config.yaml
rope_theta: 10000.0
lr_head: 0.0045
decay_shape: "linear"
MLP neurons of a small language model. Each row is named by its layer, matrix (gate and up: input weights; down: output weights) and neuron, and shows model dimensions 0-127. Each number is 50 + 10 x the weight over its row's rms, rounded and kept within 0 to 99. A neuron's up and down rows have the sign that makes its largest values positive.
After each neuron's rows, "fires on" lists the tokens most often at its 100 highest values on Wikipedia text that the model never trained on.

L3.gate801:44 58 46 55 49 66 54 54 36 47 45 43 55 36 69 58 74 43 52 59 59 63 45 60 58 44 38 61 48 54 42 49 57 64 49 64 48 47 53 44 58 39 59 45 58 56 75 54 60 47 53 64 55 44 56 45 50 60 36 38 62 53 47 44 56 38 43 35 47 67 45 51 56 35 51 42 67 52 38 48 53 44 37 29 47 63 51 52 60 39 54 48 23 41 40 53 38 44 57 59 27 49 46 68 35 37 57 49 48 39 51 47 44 47 61 51 49 30 42 61 43 59 54 20 55 34 44 56
L3.up801:34 50 44 57 43 55 43 58 46 42 59 49 56 36 61 56 53 44 61 66 44 60 56 43 52 64 67 58 68 43 49 49 38 46 43 55 47 50 54 55 59 60 43 44 53 48 48 59 57 54 61 49 28 31 38 50 49 74 73 59 31 56 45 65 36 39 64 33 58 43 64 63 63 58 54 54 43 49 63 63 47 43 48 49 49 60 44 54 41 48 56 39 42 46 46 42 45 65 46 53 53 52 60 50 23 50 39 62 58 52 45 43 59 37 43 70 58 56 62 46 57 51 57 46 58 54 43 34
L3.down801:70 53 45 61 55 73 59 44 42 48 44 51 47 66 37 58 34 41 62 60 56 48 47 45 53 35 54 30 35 57 43 57 49 54 65 39 33 48 46 42 64 50 29 67 55 48 51 48 35 51 35 38 65 67 38 55 58 50 49 56 35 31 62 55 41 42 35 45 64 57 54 47 61 41 63 52 56 37 41 60 62 37 36 48 52 57 72 43 56 39 67 70 26 27 46 41 46 54 47 47 40 50 59 39 45 57 56 32 40 47 53 53 58 52 42 40 59 45 52 55 39 28 59 33 30 39 67 54
fires on: "In", " in", " during", " for", " In", " For"

L4.gate984:39 72 36 61 38 64 57 47 57 51 51 37 46 32 44 56 58 62 58 46 50 64 27 51 41 52 48 46 52 39 56 48 50 73 45 39 31 47 45 57 45 59 50 39 54 28 63 51 66 62 63 59 51 55 54 46 43 43 48 47 39 49 29 54 53 57 61 53 57 28 42 58 28 58 42 36 37 47 41 48 70 37 45 43 53 45 51 48 45 57 38 37 55 61 51 58 43 48 51 51 63 47 44 28 60 52 46 45 56 35 33 49 52 55 40 74 65 65 48 54 51 47 52 43 31 39 48 42
L4.up984:58 49 42 65 37 67 47 58 42 44 54 52 56 36 36 46 50 62 53 31 50 37 39 47 40 64 66 53 58 46 51 50 58 50 51 44 39 50 36 54 63 48 51 37 56 44 56 51 38 58 56 57 62 38 34 53 47 55 46 46 60 53 43 57 27 65 47 29 62 37 52 39 53 32 43 40 45 57 48 49 40 39 55 45 48 59 43 57 52 47 47 27 56 46 47 57 71 59 46 49 55 44 62 46 50 56 45 45 60 56 41 64 36 63 55 48 44 53 51 55 49 56 47 38 37 32 45 54
L4.down984:61 64 24 66 57 63 50 53 42 59 48 54 50 47 62 59 37 56 28 56 48 45 51 35 57 65 46 43 59 40 50 75 40 56 55 54 52 51 62 66 41 47 38 42 49 32 55 57 35 46 44 58 45 71 46 52 50 52 63 64 52 52 52 47 52 51 60 49 61 43 60 46 52 37 53 42 55 62 61 55 29 43 37 41 46 40 54 45 50 39 41 32 68 42 60 51 32 56 67 53 45 52 51 47 56 73 55 42 64 47 45 42 50 61 49 62 54 53 47 45 35 53 45 34 40 48 41 50
fires on: " E", "E", " Vol", " show", "l"

L3.gate1392:46 39 66 54 45 48 66 56 51 58 25 44 51 48 53 44 43 55 39 47 39 59 49 55 48 46 54 57 43 63 59 47 54 58 52 35 41 62 48 50 36 49 39 51 44 61 35 41 70 52 59 57 53 47 64 56 53 49 57 54 39 65 40 40 24 49 55 62 60 36 38 65 41 39 51 64 66 52 42 48 54 36 48 50 44 38 41 44 46 54 37 50 59 71 28 65 54 64 56 43 59 52 41 60 36 50 57 41 71 61 58 57 58 59 47 48 51 38 49 40 42 47 35 51 46 48 51 53
L3.up1392:43 51 54 41 48 45 50 29 58 47 66 50 46 39 62 64 41 53 34 42 18 50 30 47 71 51 43 44 55 53 48 53 55 45 63 61 48 47 71 42 45 65 31 53 59 50 46 44 51 55 57 49 64 59 54 62 65 33 56 56 56 49 43 51 55 61 59 40 42 55 44 43 57 60 54 31 53 48 38 54 38 41 42 46 48 48 51 56 74 43 44 74 59 42 46 43 49 56 46 45 47 62 48 66 47 44 37 58 53 31 49 57 65 53 39 72 45 47 59 52 39 40 37 51 51 62 65 57
L3.down1392:47 62 39 79 63 63 46 64 56 37 61 59 54 50 34 60 61 49 51 56 11 50 51 50 47 62 45 40 57 63 44 42 65 53 56 53 38 58 56 40 53 56 47 55 56 47 56 42 51 40 36 52 67 48 75 68 66 61 55 55 49 52 51 42 63 46 46 45 61 46 65 47 61 78 42 38 51 48 36 68 59 58 42 41 46 54 53 53 44 64 53 55 51 49 63 43 57 48 49 56 48 53 41 36 53 42 55 58 46 53 56 49 59 58 57 58 59 56 65 35 48 27 52 58 44 57 60 34
fires on: " O", " A", "A"

L9.gate532:53 55 33 49 60 40 63 59 45 59 58 47 53 50 42 40 45 62 53 55 38 61 40 57 63 50 39 38 45 53 61 51 39 36 69 05 55 59 62 47 49 44 37 55 52 44 53 42 53 54 57 31 51 56 50 48 42 60 57 55 45 55 46 31 42 41 56 44 47 61 62 44 37 40 40 46 57 45 54 34 38 56 37 61 46 57 55 64 37 24 61 44 55 58 48 50 45 48 44 49 49 54 58 48 50 41 50 63 49 37 57 44 53 49 46 42 22 49 45 38 48 72 42 46 33 42 61 49
L9.up532:46 66 43 55 46 65 49 52 36 61 64 65 53 59 62 41 58 56 70 62 33 45 66 44 61 74 47 40 58 43 57 47 59 48 60 24 39 58 31 60 53 53 31 42 41 51 30 58 42 54 51 45 51 38 50 57 54 37 38 40 34 34 54 66 60 50 38 49 48 43 53 53 45 37 45 61 54 43 62 56 47 64 49 69 62 64 52 45 58 50 64 58 40 52 50 43 56 53 34 49 48 69 63 59 74 48 50 51 44 45 45 23 48 52 49 52 55 56 45 45 52 56 35 33 50 26 43 28
L9.down532:45 33 49 45 55 56 55 38 46 47 58 49 60 47 44 56 66 51 49 52 65 48 39 42 38 64 65 35 50 61 47 51 40 48 46 00 51 44 45 55 56 47 58 54 50 55 52 40 50 42 44 54 51 52 61 47 51 40 56 53 65 33 54 55 71 48 58 53 59 44 44 46 54 32 36 54 49 58 64 42 63 56 57 48 53 56 48 50 33 53 43 55 42 42 49 62 52 46 41 52 48 52 42 51 38 46 58 58 57 55 56 58 44 43 46 51 39 50 35 53 49 43 53 51 54 55 31 58
fires on: " "

L3.gate1100:41 71 63 50 53 56 58 52 64 41 46 44 55 50 56 48 47 47 62 47 62 47 42 62 46 68 63 33 55 54 38 70 41 45 66 49 66 51 47 48 49 69 61 43 21 51 35 46 61 60 50 45 42 52 30 49 23 51 50 45 53 61 59 43 41 60 55 57 30 31 57 43 37 46 54 55 31 38 51 48 39 47 56 47 44 54 60 53 36 57 47 35 52 37 62 53 33 49 43 34 47 39 27 47 48 57 56 49 25 46 47 57 52 57 38 72 68 63 38 30 40 53 41 62 63 46 54 55
L3.up1100:48 45 41 51 35 65 53 54 42 35 45 44 46 36 64 33 53 43 43 52 50 57 55 44 74 39 64 35 53 41 50 43 51 55 50 40 44 43 47 40 42 44 41 56 46 52 55 50 52 75 53 46 33 66 50 43 44 28 34 70 44 60 54 36 47 58 43 38 56 44 34 43 33 50 60 56 50 50 52 64 55 47 34 45 57 40 47 47 68 59 74 39 68 43 39 45 65 29 52 62 38 50 66 57 31 54 43 37 41 43 59 61 53 49 51 40 39 57 52 62 45 52 41 68 59 43 53 54
L3.down1100:51 66 40 43 48 57 51 40 33 53 59 48 35 38 63 35 43 70 34 42 55 53 71 19 41 51 63 58 45 50 65 52 44 49 43 52 34 57 32 38 58 48 40 34 38 53 70 54 54 45 49 41 29 56 47 39 33 36 46 70 38 68 57 56 45 52 54 35 47 46 56 59 56 57 33 43 41 79 43 77 50 29 58 56 49 48 58 63 66 58 51 42 43 38 55 50 40 33 46 77 52 44 47 50 50 60 54 45 62 43 56 50 50 63 41 64 54 50 41 57 64 54 41 57 50 45 58 59
fires on: " Ri", " Vol", "l", " Red", "bat", "ven"

L3.gate554:51 65 61 43 71 52 53 43 45 50 45 72 46 48 44 42 61 36 63 45 31 50 55 66 52 60 58 72 55 38 39 39 61 50 50 42 45 48 52 56 38 50 35 34 66 47 31 65 58 51 70 59 37 37 38 37 68 51 54 48 53 37 47 66 46 45 62 60 59 56 55 50 51 60 60 66 62 64 48 52 50 50 53 42 56 50 41 34 45 58 52 45 44 24 61 52 55 59 48 54 49 51 66 35 38 43 57 51 63 46 38 56 47 58 66 40 59 45 53 45 52 42 49 51 50 46 46 58
L3.up554:56 39 50 42 44 45 51 59 52 61 48 42 42 42 40 45 36 62 37 53 55 42 43 55 46 44 42 37 59 64 63 56 53 43 58 42 54 54 58 42 52 57 60 45 44 42 48 43 67 44 39 50 56 43 62 67 23 47 51 32 48 61 53 59 40 35 46 44 64 47 49 58 36 42 39 49 55 46 48 59 47 46 50 45 53 79 47 43 32 52 25 55 51 66 45 50 42 38 59 59 57 51 58 68 69 37 46 36 41 49 56 31 66 53 38 58 59 43 55 59 64 51 52 39 52 46 64 57
L3.down554:49 40 68 56 54 42 48 36 49 63 48 34 48 43 62 44 31 50 40 21 61 48 55 40 33 47 51 29 41 69 46 48 32 55 61 65 65 55 60 44 60 62 57 52 48 45 61 41 44 53 34 50 61 64 54 55 56 58 51 55 58 50 53 49 51 47 56 37 49 33 46 50 33 42 50 36 38 43 67 43 47 55 55 50 57 56 50 53 40 50 61 38 61 51 29 57 44 38 35 48 55 61 41 54 76 54 60 39 40 64 33 36 51 38 23 64 38 52 53 52 69 35 43 37 54 49 51 45
fires on: " and", " de", "-", "9"

L3.gate1457:71 49 59 58 67 36 41 42 52 38 67 60 76 48 55 48 57 51 55 71 47 56 47 45 45 56 57 43 34 52 59 27 46 45 54 42 44 50 42 60 46 43 37 58 40 43 60 30 27 48 56 39 55 50 52 48 48 59 51 47 73 41 55 67 60 43 46 49 62 55 45 60 44 43 52 47 45 56 43 65 53 63 39 43 63 43 50 46 60 43 51 43 39 66 43 43 48 36 39 38 51 45 78 57 65 37 46 59 60 53 53 52 59 41 57 59 50 61 52 52 39 37 53 49 41 41 65 49
L3.up1457:51 74 56 54 44 52 52 42 55 53 45 53 50 35 49 55 61 51 34 43 41 52 56 34 34 58 61 49 71 42 69 48 57 51 55 40 55 61 47 66 38 53 41 44 51 63 34 53 54 54 60 52 60 44 68 60 47 49 49 43 47 59 42 54 42 46 61 54 36 45 60 38 50 39 54 66 39 39 45 48 63 38 28 41 48 61 34 59 48 49 41 62 41 47 54 36 51 53 57 33 39 52 60 49 50 47 71 34 42 36 71 28 69 37 33 69 35 62 59 46 28 72 39 48 46 63 64 31
L3.down1457:61 49 49 59 70 49 48 50 41 50 42 48 51 54 52 54 46 65 43 69 66 46 47 57 54 43 61 57 50 63 30 57 31 49 61 37 55 50 35 66 68 60 40 53 49 64 47 45 42 57 56 40 49 52 56 26 57 29 48 39 26 63 58 51 36 41 40 41 52 62 46 40 65 39 64 26 50 55 56 56 56 54 70 56 55 60 45 30 40 48 58 75 41 33 53 31 42 60 45 58 60 58 47 56 55 57 61 68 50 56 56 55 50 28 63 46 40 45 36 60 55 44 58 50 44 47 67 34
fires on: " "

L9.gate116:43 48 56 43 65 64 42 51 44 47 52 47 48 72 44 48 41 52 60 54 64 56 52 49 63 54 53 56 64 57 49 55 59 38 47 49 62 39 54 75 69 62 34 39 44 43 50 35 48 44 37 44 59 48 48 64 72 65 59 38 61 43 39 50 68 61 49 55 60 29 50 28 52 51 43 49 48 32 42 47 42 63 53 56 47 50 39 53 44 48 64 43 60 45 47 47 58 53 33 31 54 72 55 58 52 50 70 51 55 55 43 28 58 54 32 45 51 53 31 45 44 46 52 51 37 61 56 71
L9.up116:43 54 61 37 71 61 41 40 32 47 49 41 57 53 53 38 49 62 85 41 60 49 53 67 44 60 61 58 28 37 54 60 50 42 36 43 61 64 40 40 37 54 40 47 45 53 47 56 63 49 56 66 38 44 63 58 37 72 50 39 35 42 51 51 59 56 45 30 57 44 50 50 69 62 47 27 52 61 47 76 59 50 60 65 68 60 69 52 49 45 42 45 48 35 25 61 47 52 35 49 53 56 56 62 34 68 42 42 31 70 53 57 37 56 42 56 72 34 30 52 49 48 44 57 51 49 43 47
L9.down116:50 38 54 52 42 55 43 54 51 59 44 40 47 58 48 43 45 67 57 38 38 54 52 52 66 67 44 46 35 38 53 43 43 52 47 46 63 62 44 40 68 55 58 55 50 48 51 50 29 35 39 36 58 43 43 46 49 56 56 50 47 44 61 61 51 44 31 56 38 35 68 41 47 62 67 63 49 48 51 51 47 47 54 34 51 33 66 37 55 55 49 63 40 61 44 54 51 52 39 50 50 41 45 45 43 40 68 49 47 61 52 27 56 43 53 54 52 63 39 54 43 55 57 48 44 70 51 64
fires on: " |", " with", " (", " of", " by"

L4.gate455:43 29 50 62 62 59 63 51 69 62 47 47 38 41 50 45 73 37 53 49 37 34 48 51 57 33 35 56 66 69 55 54 75 50 38 46 56 51 45 60 59 52 65 67 58 66 61 34 38 56 43 51 47 47 61 48 51 55 65 45 50 60 49 45 28 32 46 48 62 64 65 50 49 49 55 42 56 31 72 42 55 42 55 34 70 42 61 56 51 43 57 53 29 66 54 48 54 52 64 50 41 31 45 42 66 57 51 54 54 52 55 48 32 39 49 49 53 38 57 51 40 48 57 65 46 56 62 54
L4.up455:61 51 50 45 47 56 51 56 61 48 39 51 72 63 53 32 27 50 50 44 46 47 46 30 44 52 45 49 54 65 41 54 55 68 46 45 56 48 60 57 51 48 44 48 43 61 41 64 55 44 61 51 69 54 32 38 65 34 41 56 59 53 24 36 47 55 52 54 64 48 46 29 52 46 44 45 34 20 59 63 55 58 67 55 65 57 55 62 54 44 50 43 54 42 54 41 39 51 60 45 58 45 38 58 59 34 60 55 31 52 29 55 52 52 47 53 43 63 42 59 42 60 31 47 40 60 51 37
L4.down455:32 59 54 42 42 35 42 47 57 40 62 62 58 39 50 40 47 60 45 58 53 53 39 59 44 49 58 42 39 37 48 49 60 50 37 43 54 38 50 61 37 30 41 48 76 61 30 50 56 42 50 54 34 55 73 65 59 58 44 47 34 59 50 50 77 57 41 49 49 53 44 35 52 49 53 42 51 64 51 51 45 42 40 50 47 44 61 44 66 59 37 54 55 53 41 44 55 62 50 34 49 46 64 45 38 43 49 55 50 60 58 47 62 60 50 42 57 59 41 69 61 47 46 43 44 61 44 45
fires on: " United", " German", " Russian", " Russia", " Germany", " France"

L4.gate1643:36 50 50 60 67 57 56 37 79 44 45 44 41 38 36 41 47 59 39 41 62 45 69 62 40 60 54 48 41 48 57 65 61 47 34 40 42 70 46 43 65 57 38 51 37 45 44 62 48 64 49 71 43 41 42 53 59 48 59 70 64 38 58 60 45 47 55 70 61 55 73 44 35 45 45 40 56 44 30 43 22 38 47 44 62 49 48 48 47 38 52 35 50 63 44 57 43 56 47 50 48 53 40 55 39 60 62 40 27 49 43 64 49 60 55 36 64 60 61 42 50 43 56 44 61 32 47 77
L4.up1643:55 30 52 66 47 54 65 32 43 48 36 36 73 60 34 46 40 50 49 52 31 51 44 57 48 41 53 46 40 58 51 55 48 52 42 49 60 36 38 54 45 54 48 47 60 45 50 55 62 47 39 43 43 58 59 57 45 55 50 60 57 41 55 68 32 51 35 45 39 68 38 51 38 51 60 54 52 38 42 56 55 44 46 48 60 47 63 55 51 41 51 47 52 43 65 39 53 46 43 76 46 51 61 42 56 61 61 59 37 41 55 73 37 67 55 43 31 46 36 44 56 53 59 64 54 46 40 60
L4.down1643:70 61 45 55 49 43 30 58 59 61 50 63 55 51 24 53 56 69 34 72 39 58 43 48 52 42 79 44 38 49 54 60 44 40 49 67 62 39 42 49 48 56 57 41 61 50 41 55 44 54 54 44 43 33 55 59 50 43 48 61 53 57 46 44 63 41 60 63 25 44 30 46 42 38 57 45 50 41 49 50 54 43 70 50 55 42 77 56 54 48 50 44 53 51 49 36 44 41 39 40 50 44 62 62 31 54 43 51 59 45 52 35 53 61 45 46 47 39 53 48 39 42 49 49 48 40 58 62
fires on: " v", " Mac", " Mc", " Mack", " Val"

L3.gate1555:52 34 42 35 55 47 59 59 48 43 43 52 47 67 55 62 56 20 46 64 46 84 45 58 61 50 37 55 62 47 44 67 58 56 46 53 42 33 39 44 58 52 60 50 67 72 47 41 42 49 56 51 36 31 58 50 45 55 38 58 58 53 60 54 58 43 59 47 33 57 40 40 63 59 59 59 52 68 47 54 47 65 52 39 51 68 35 48 47 60 45 67 63 35 47 37 54 61 59 54 49 53 63 32 45 50 45 33 66 53 42 52 66 45 48 55 46 53 36 61 46 43 57 22 52 35 31 41
L3.up1555:53 62 42 52 44 47 55 56 59 45 45 49 66 60 35 61 34 34 42 64 56 50 31 53 59 56 69 62 41 53 49 53 52 37 43 49 42 59 49 39 61 43 30 48 46 70 43 47 43 57 55 42 53 43 55 34 42 51 65 54 44 52 54 50 74 55 53 47 52 58 42 59 41 71 51 41 43 45 43 54 35 52 40 66 50 46 62 43 43 44 70 62 36 41 45 36 56 63 42 49 57 42 43 53 46 40 55 43 66 50 56 69 40 52 34 60 49 43 49 60 35 24 42 40 63 56 49 36
L3.down1555:51 43 57 47 55 44 48 61 53 57 46 65 37 72 48 46 52 54 43 42 43 59 51 38 41 59 53 47 31 48 48 64 34 63 53 55 47 49 46 57 40 51 55 54 63 64 40 58 37 52 47 46 57 67 45 44 46 63 43 50 59 55 41 50 62 70 40 33 47 60 47 53 71 44 48 60 51 47 57 33 37 34 72 55 40 57 79 53 71 55 42 65 52 57 55 38 52 58 52 58 59 66 56 39 44 47 39 62 53 44 41 43 64 55 48 44 66 49 57 57 58 58 52 58 25 50 54 56
fires on: " in", " Japanese", " from", "Example", " In", " traditional"

L3.gate1673:54 53 35 43 62 63 53 53 48 50 48 34 25 39 47 42 45 52 47 45 55 42 42 60 53 34 48 52 28 56 70 52 60 55 47 49 28 38 41 56 60 47 54 62 54 51 44 71 45 32 68 55 55 54 53 44 51 50 58 42 35 58 47 70 33 46 48 32 65 54 56 30 60 47 57 35 53 54 62 44 59 55 46 58 45 62 52 48 66 66 60 74 45 60 59 46 36 54 65 38 41 72 63 52 44 30 40 46 60 61 54 66 42 43 64 53 68 52 52 50 69 25 34 51 51 37 47 59
L3.up1673:54 56 35 42 51 50 64 54 39 56 60 49 30 42 48 40 57 51 52 46 48 54 67 55 49 46 62 43 48 47 34 40 41 71 47 55 57 53 55 51 58 45 60 41 59 51 41 51 38 57 57 50 59 54 56 72 55 64 44 42 26 70 37 48 56 55 35 35 50 47 48 54 48 39 40 29 71 33 59 52 70 52 40 30 61 67 36 44 47 54 69 41 45 63 42 57 68 51 60 60 59 73 52 63 65 44 51 35 37 51 43 48 51 47 69 52 59 52 44 50 60 31 41 51 52 48 33 59
L3.down1673:49 46 52 58 42 47 57 44 50 48 52 30 39 28 38 44 42 24 47 56 65 66 19 47 51 47 56 50 57 30 43 47 37 52 57 53 38 47 51 73 49 60 78 42 55 45 54 39 52 38 43 45 51 52 43 54 51 55 58 66 41 56 37 72 38 57 52 60 51 43 59 45 48 55 51 31 50 29 58 60 47 45 57 63 44 44 49 51 54 33 56 29 43 57 55 50 52 59 49 60 55 50 63 73 60 52 51 34 49 37 44 46 56 45 51 78 49 67 49 56 57 30 28 61 58 52 52 51
fires on: "-", "Plot"

L4.gate1529:40 70 43 49 66 60 50 45 44 35 67 39 52 65 52 34 44 38 61 44 36 51 54 56 54 48 56 47 35 54 59 28 50 35 45 48 52 55 69 63 43 50 66 51 66 48 70 61 55 37 57 51 52 56 59 38 37 37 45 50 69 61 57 48 52 58 56 44 51 56 46 57 37 52 35 27 53 35 50 45 69 44 74 39 67 43 65 34 43 37 55 48 56 52 48 44 31 51 39 52 38 46 71 68 34 45 46 19 51 35 49 46 42 62 58 33 35 56 33 59 81 57 42 57 53 56 50 39
L4.up1529:57 78 59 58 46 42 53 54 45 42 44 58 45 41 43 50 47 63 47 38 43 41 42 60 46 63 56 52 49 61 36 46 54 33 49 55 40 42 56 46 45 64 35 43 33 61 33 59 47 38 45 39 45 39 47 54 41 45 60 35 39 49 50 52 32 52 67 42 43 38 44 44 74 41 52 48 46 46 45 67 61 55 42 31 59 56 59 43 60 57 44 36 44 65 36 54 61 53 47 51 32 62 63 50 56 64 40 35 34 50 49 62 40 53 61 27 47 20 60 61 32 58 46 49 40 49 62 54
L4.down1529:68 55 48 53 55 34 52 56 52 41 44 38 42 44 38 36 54 28 33 45 26 71 61 64 64 38 37 36 38 52 45 35 48 42 59 51 46 48 68 56 36 56 64 55 45 25 40 42 60 55 62 56 40 40 44 42 50 58 48 50 55 46 74 49 49 58 62 53 42 46 62 53 41 32 30 38 53 53 67 48 40 48 65 49 50 55 50 49 46 43 50 50 47 55 32 62 67 43 47 43 63 58 42 61 48 63 50 64 61 48 36 50 49 50 46 53 53 46 31 63 49 37 57 39 63 54 49 39
fires on: " member", " coach", " students", " members", " manager", " chairman"

L3.gate1587:49 41 48 51 36 62 53 54 42 42 43 54 58 50 47 42 35 55 44 23 53 51 49 51 56 36 66 48 71 76 36 47 43 50 49 55 54 61 46 48 57 49 40 66 50 49 41 52 55 50 58 50 35 47 53 44 48 42 55 61 44 41 24 62 38 31 67 58 55 43 40 35 52 48 52 50 61 50 31 55 55 31 51 62 40 69 53 50 30 73 40 46 42 48 59 49 43 43 33 51 57 47 50 38 42 48 64 52 41 62 54 57 64 52 42 50 45 53 45 45 49 41 41 38 41 50 62 57
L3.up1587:55 52 36 42 60 58 54 55 56 42 56 50 58 37 44 43 35 46 56 58 49 49 60 42 49 51 58 40 65 61 52 45 44 60 60 57 56 49 58 43 72 30 46 56 39 48 58 50 40 44 67 56 48 41 36 64 67 53 53 45 51 40 62 54 37 55 59 27 53 41 57 57 49 39 47 48 42 62 54 49 52 34 63 36 47 53 38 46 52 47 49 40 49 47 46 62 38 43 49 59 50 47 41 58 23 44 44 54 49 43 36 51 44 66 44 57 43 48 51 59 51 43 48 52 51 58 58 63
L3.down1587:69 46 47 61 58 45 51 37 47 60 58 48 47 44 54 44 43 54 40 48 30 49 39 34 40 50 36 47 51 62 41 31 53 48 56 46 53 53 55 44 59 63 40 51 55 43 47 60 41 51 27 66 46 58 64 41 43 53 56 54 62 46 42 46 51 33 39 21 73 48 31 53 57 52 66 43 42 45 42 57 63 62 36 46 43 49 56 49 44 49 53 67 63 41 61 63 49 67 43 56 51 74 34 60 61 59 50 57 45 56 53 39 54 66 43 42 45 56 54 50 46 46 58 55 59 47 59 51
fires on: "A", " A", " three", "a", " two"

L4.gate342:48 56 37 59 45 60 52 58 57 47 57 39 41 32 56 60 47 60 59 51 43 37 67 54 74 54 47 52 54 51 37 49 64 51 40 60 47 43 52 52 60 42 44 51 49 39 31 49 60 52 39 51 40 36 58 59 46 66 56 49 62 60 39 46 50 44 34 65 40 54 52 45 42 41 28 57 47 43 67 53 64 48 53 65 52 46 45 57 51 55 65 33 39 64 50 39 38 67 52 44 56 48 66 41 55 38 69 48 58 43 42 56 35 43 28 47 55 50 39 48 60 53 50 59 38 45 54 60
L4.up342:53 52 38 50 53 51 37 52 53 47 41 35 45 52 70 56 55 51 74 49 58 49 50 45 42 66 85 62 46 58 59 52 40 65 50 62 50 57 61 50 53 71 59 49 58 42 44 48 38 81 61 73 54 45 46 36 56 50 40 38 41 45 41 40 43 57 43 46 35 42 61 60 44 68 51 32 56 56 59 63 44 50 54 19 67 59 43 47 68 44 55 54 64 54 47 47 49 47 57 60 45 48 43 59 59 71 48 53 34 59 48 52 58 53 36 59 56 31 53 48 56 41 46 58 46 59 70 40
L4.down342:60 47 51 39 64 42 43 42 52 42 60 72 37 41 60 61 52 54 34 36 61 34 58 45 61 31 49 48 60 61 44 64 62 44 59 84 57 41 48 48 49 47 65 55 51 37 56 41 45 52 68 41 58 37 53 45 49 45 50 48 59 71 46 56 43 36 45 64 54 49 58 30 61 60 55 58 46 50 75 56 49 53 48 48 65 42 56 43 65 53 42 59 60 48 53 45 36 33 66 53 37 60 60 52 39 17 44 58 40 52 58 51 48 43 46 42 38 39 41 63 65 66 45 52 54 46 48 56
fires on: " of", " by", " from", " that"

L3.gate1647:51 57 54 44 47 49 57 60 49 58 62 32 47 44 37 61 66 52 78 65 44 67 53 45 31 72 65 64 56 58 58 40 34 46 45 46 50 44 49 48 68 42 38 66 54 47 48 41 56 75 59 43 55 48 68 41 55 47 64 31 60 67 49 44 74 51 32 46 41 37 30 62 42 40 69 46 28 52 50 42 55 43 43 50 39 48 53 22 45 37 57 41 26 47 50 49 43 48 43 55 31 48 66 62 60 27 26 58 55 37 43 45 46 55 61 51 47 59 32 66 57 46 49 60 34 43 46 48
L3.up1647:44 58 55 66 44 49 64 62 64 43 52 39 49 52 65 57 39 55 76 72 60 50 55 49 45 63 57 56 51 52 41 41 69 65 53 31 52 60 59 54 22 45 54 56 54 34 39 68 54 51 57 67 53 62 40 49 42 49 48 39 59 57 61 39 48 43 61 54 55 57 53 41 43 47 43 62 55 43 36 49 47 60 47 42 48 27 62 33 53 37 42 35 34 52 50 45 43 54 52 51 50 39 60 51 48 66 18 70 52 39 51 50 70 54 57 53 50 50 48 47 62 51 54 49 68 55 59 46
L3.down1647:43 57 47 47 50 44 60 54 53 43 51 41 40 56 57 62 48 29 55 54 45 41 43 51 66 58 55 36 47 52 49 43 41 37 56 19 57 57 42 32 70 58 42 53 50 51 53 59 52 57 55 29 73 63 66 48 49 40 42 36 34 42 49 62 44 57 51 47 46 62 53 39 44 34 45 55 62 44 65 64 63 55 38 51 59 61 50 28 49 54 48 41 53 39 53 39 53 70 57 56 52 43 33 47 42 62 70 61 47 63 42 50 76 35 53 62 53 59 58 58 68 53 57 39 57 58 53 61
fires on: " ", " p"

L9.gate1343:50 33 59 67 60 55 55 70 45 41 61 41 54 56 71 37 50 30 46 53 56 48 60 59 45 49 55 57 57 70 55 62 50 47 56 51 48 49 60 55 52 62 47 56 62 52 56 47 66 39 45 35 62 38 46 45 49 71 49 40 47 35 39 45 56 38 52 68 52 26 46 29 63 60 55 52 67 45 50 47 58 50 61 50 43 47 60 60 52 59 49 55 47 54 55 61 59 39 46 40 35 44 46 66 50 54 38 55 69 56 54 52 47 57 43 36 64 49 54 48 40 52 63 48 50 48 39 50
L9.up1343:59 68 41 38 54 61 58 50 48 62 60 39 40 45 36 44 64 59 55 58 43 52 46 64 63 42 51 51 43 37 51 45 49 58 50 58 51 70 56 52 59 49 55 28 57 29 35 46 67 65 50 57 53 57 65 55 44 70 31 54 40 51 50 44 73 30 38 54 57 41 55 55 39 51 27 41 64 46 40 52 61 25 47 54 46 49 51 54 55 50 58 46 37 55 59 68 63 52 59 41 71 52 43 52 47 41 49 49 46 50 42 44 46 51 44 51 32 49 55 56 80 39 67 60 54 48 37 43
L9.down1343:49 44 48 47 44 66 53 58 57 57 52 41 48 45 43 66 48 61 51 52 63 51 57 65 44 36 52 52 67 60 45 50 50 44 46 31 54 50 46 54 59 44 47 54 36 66 59 54 60 39 28 60 55 50 55 42 61 51 43 55 51 59 56 49 55 45 55 63 75 60 38 33 55 51 45 46 47 42 33 37 57 69 36 49 68 48 49 49 57 34 47 47 67 61 55 40 59 59 52 52 56 48 54 52 66 49 49 48 44 54 53 44 77 48 61 51 60 48 39 48 57 38 38 53 30 48 54 53
fires on: " |", "|", ":", "-", " on", " On"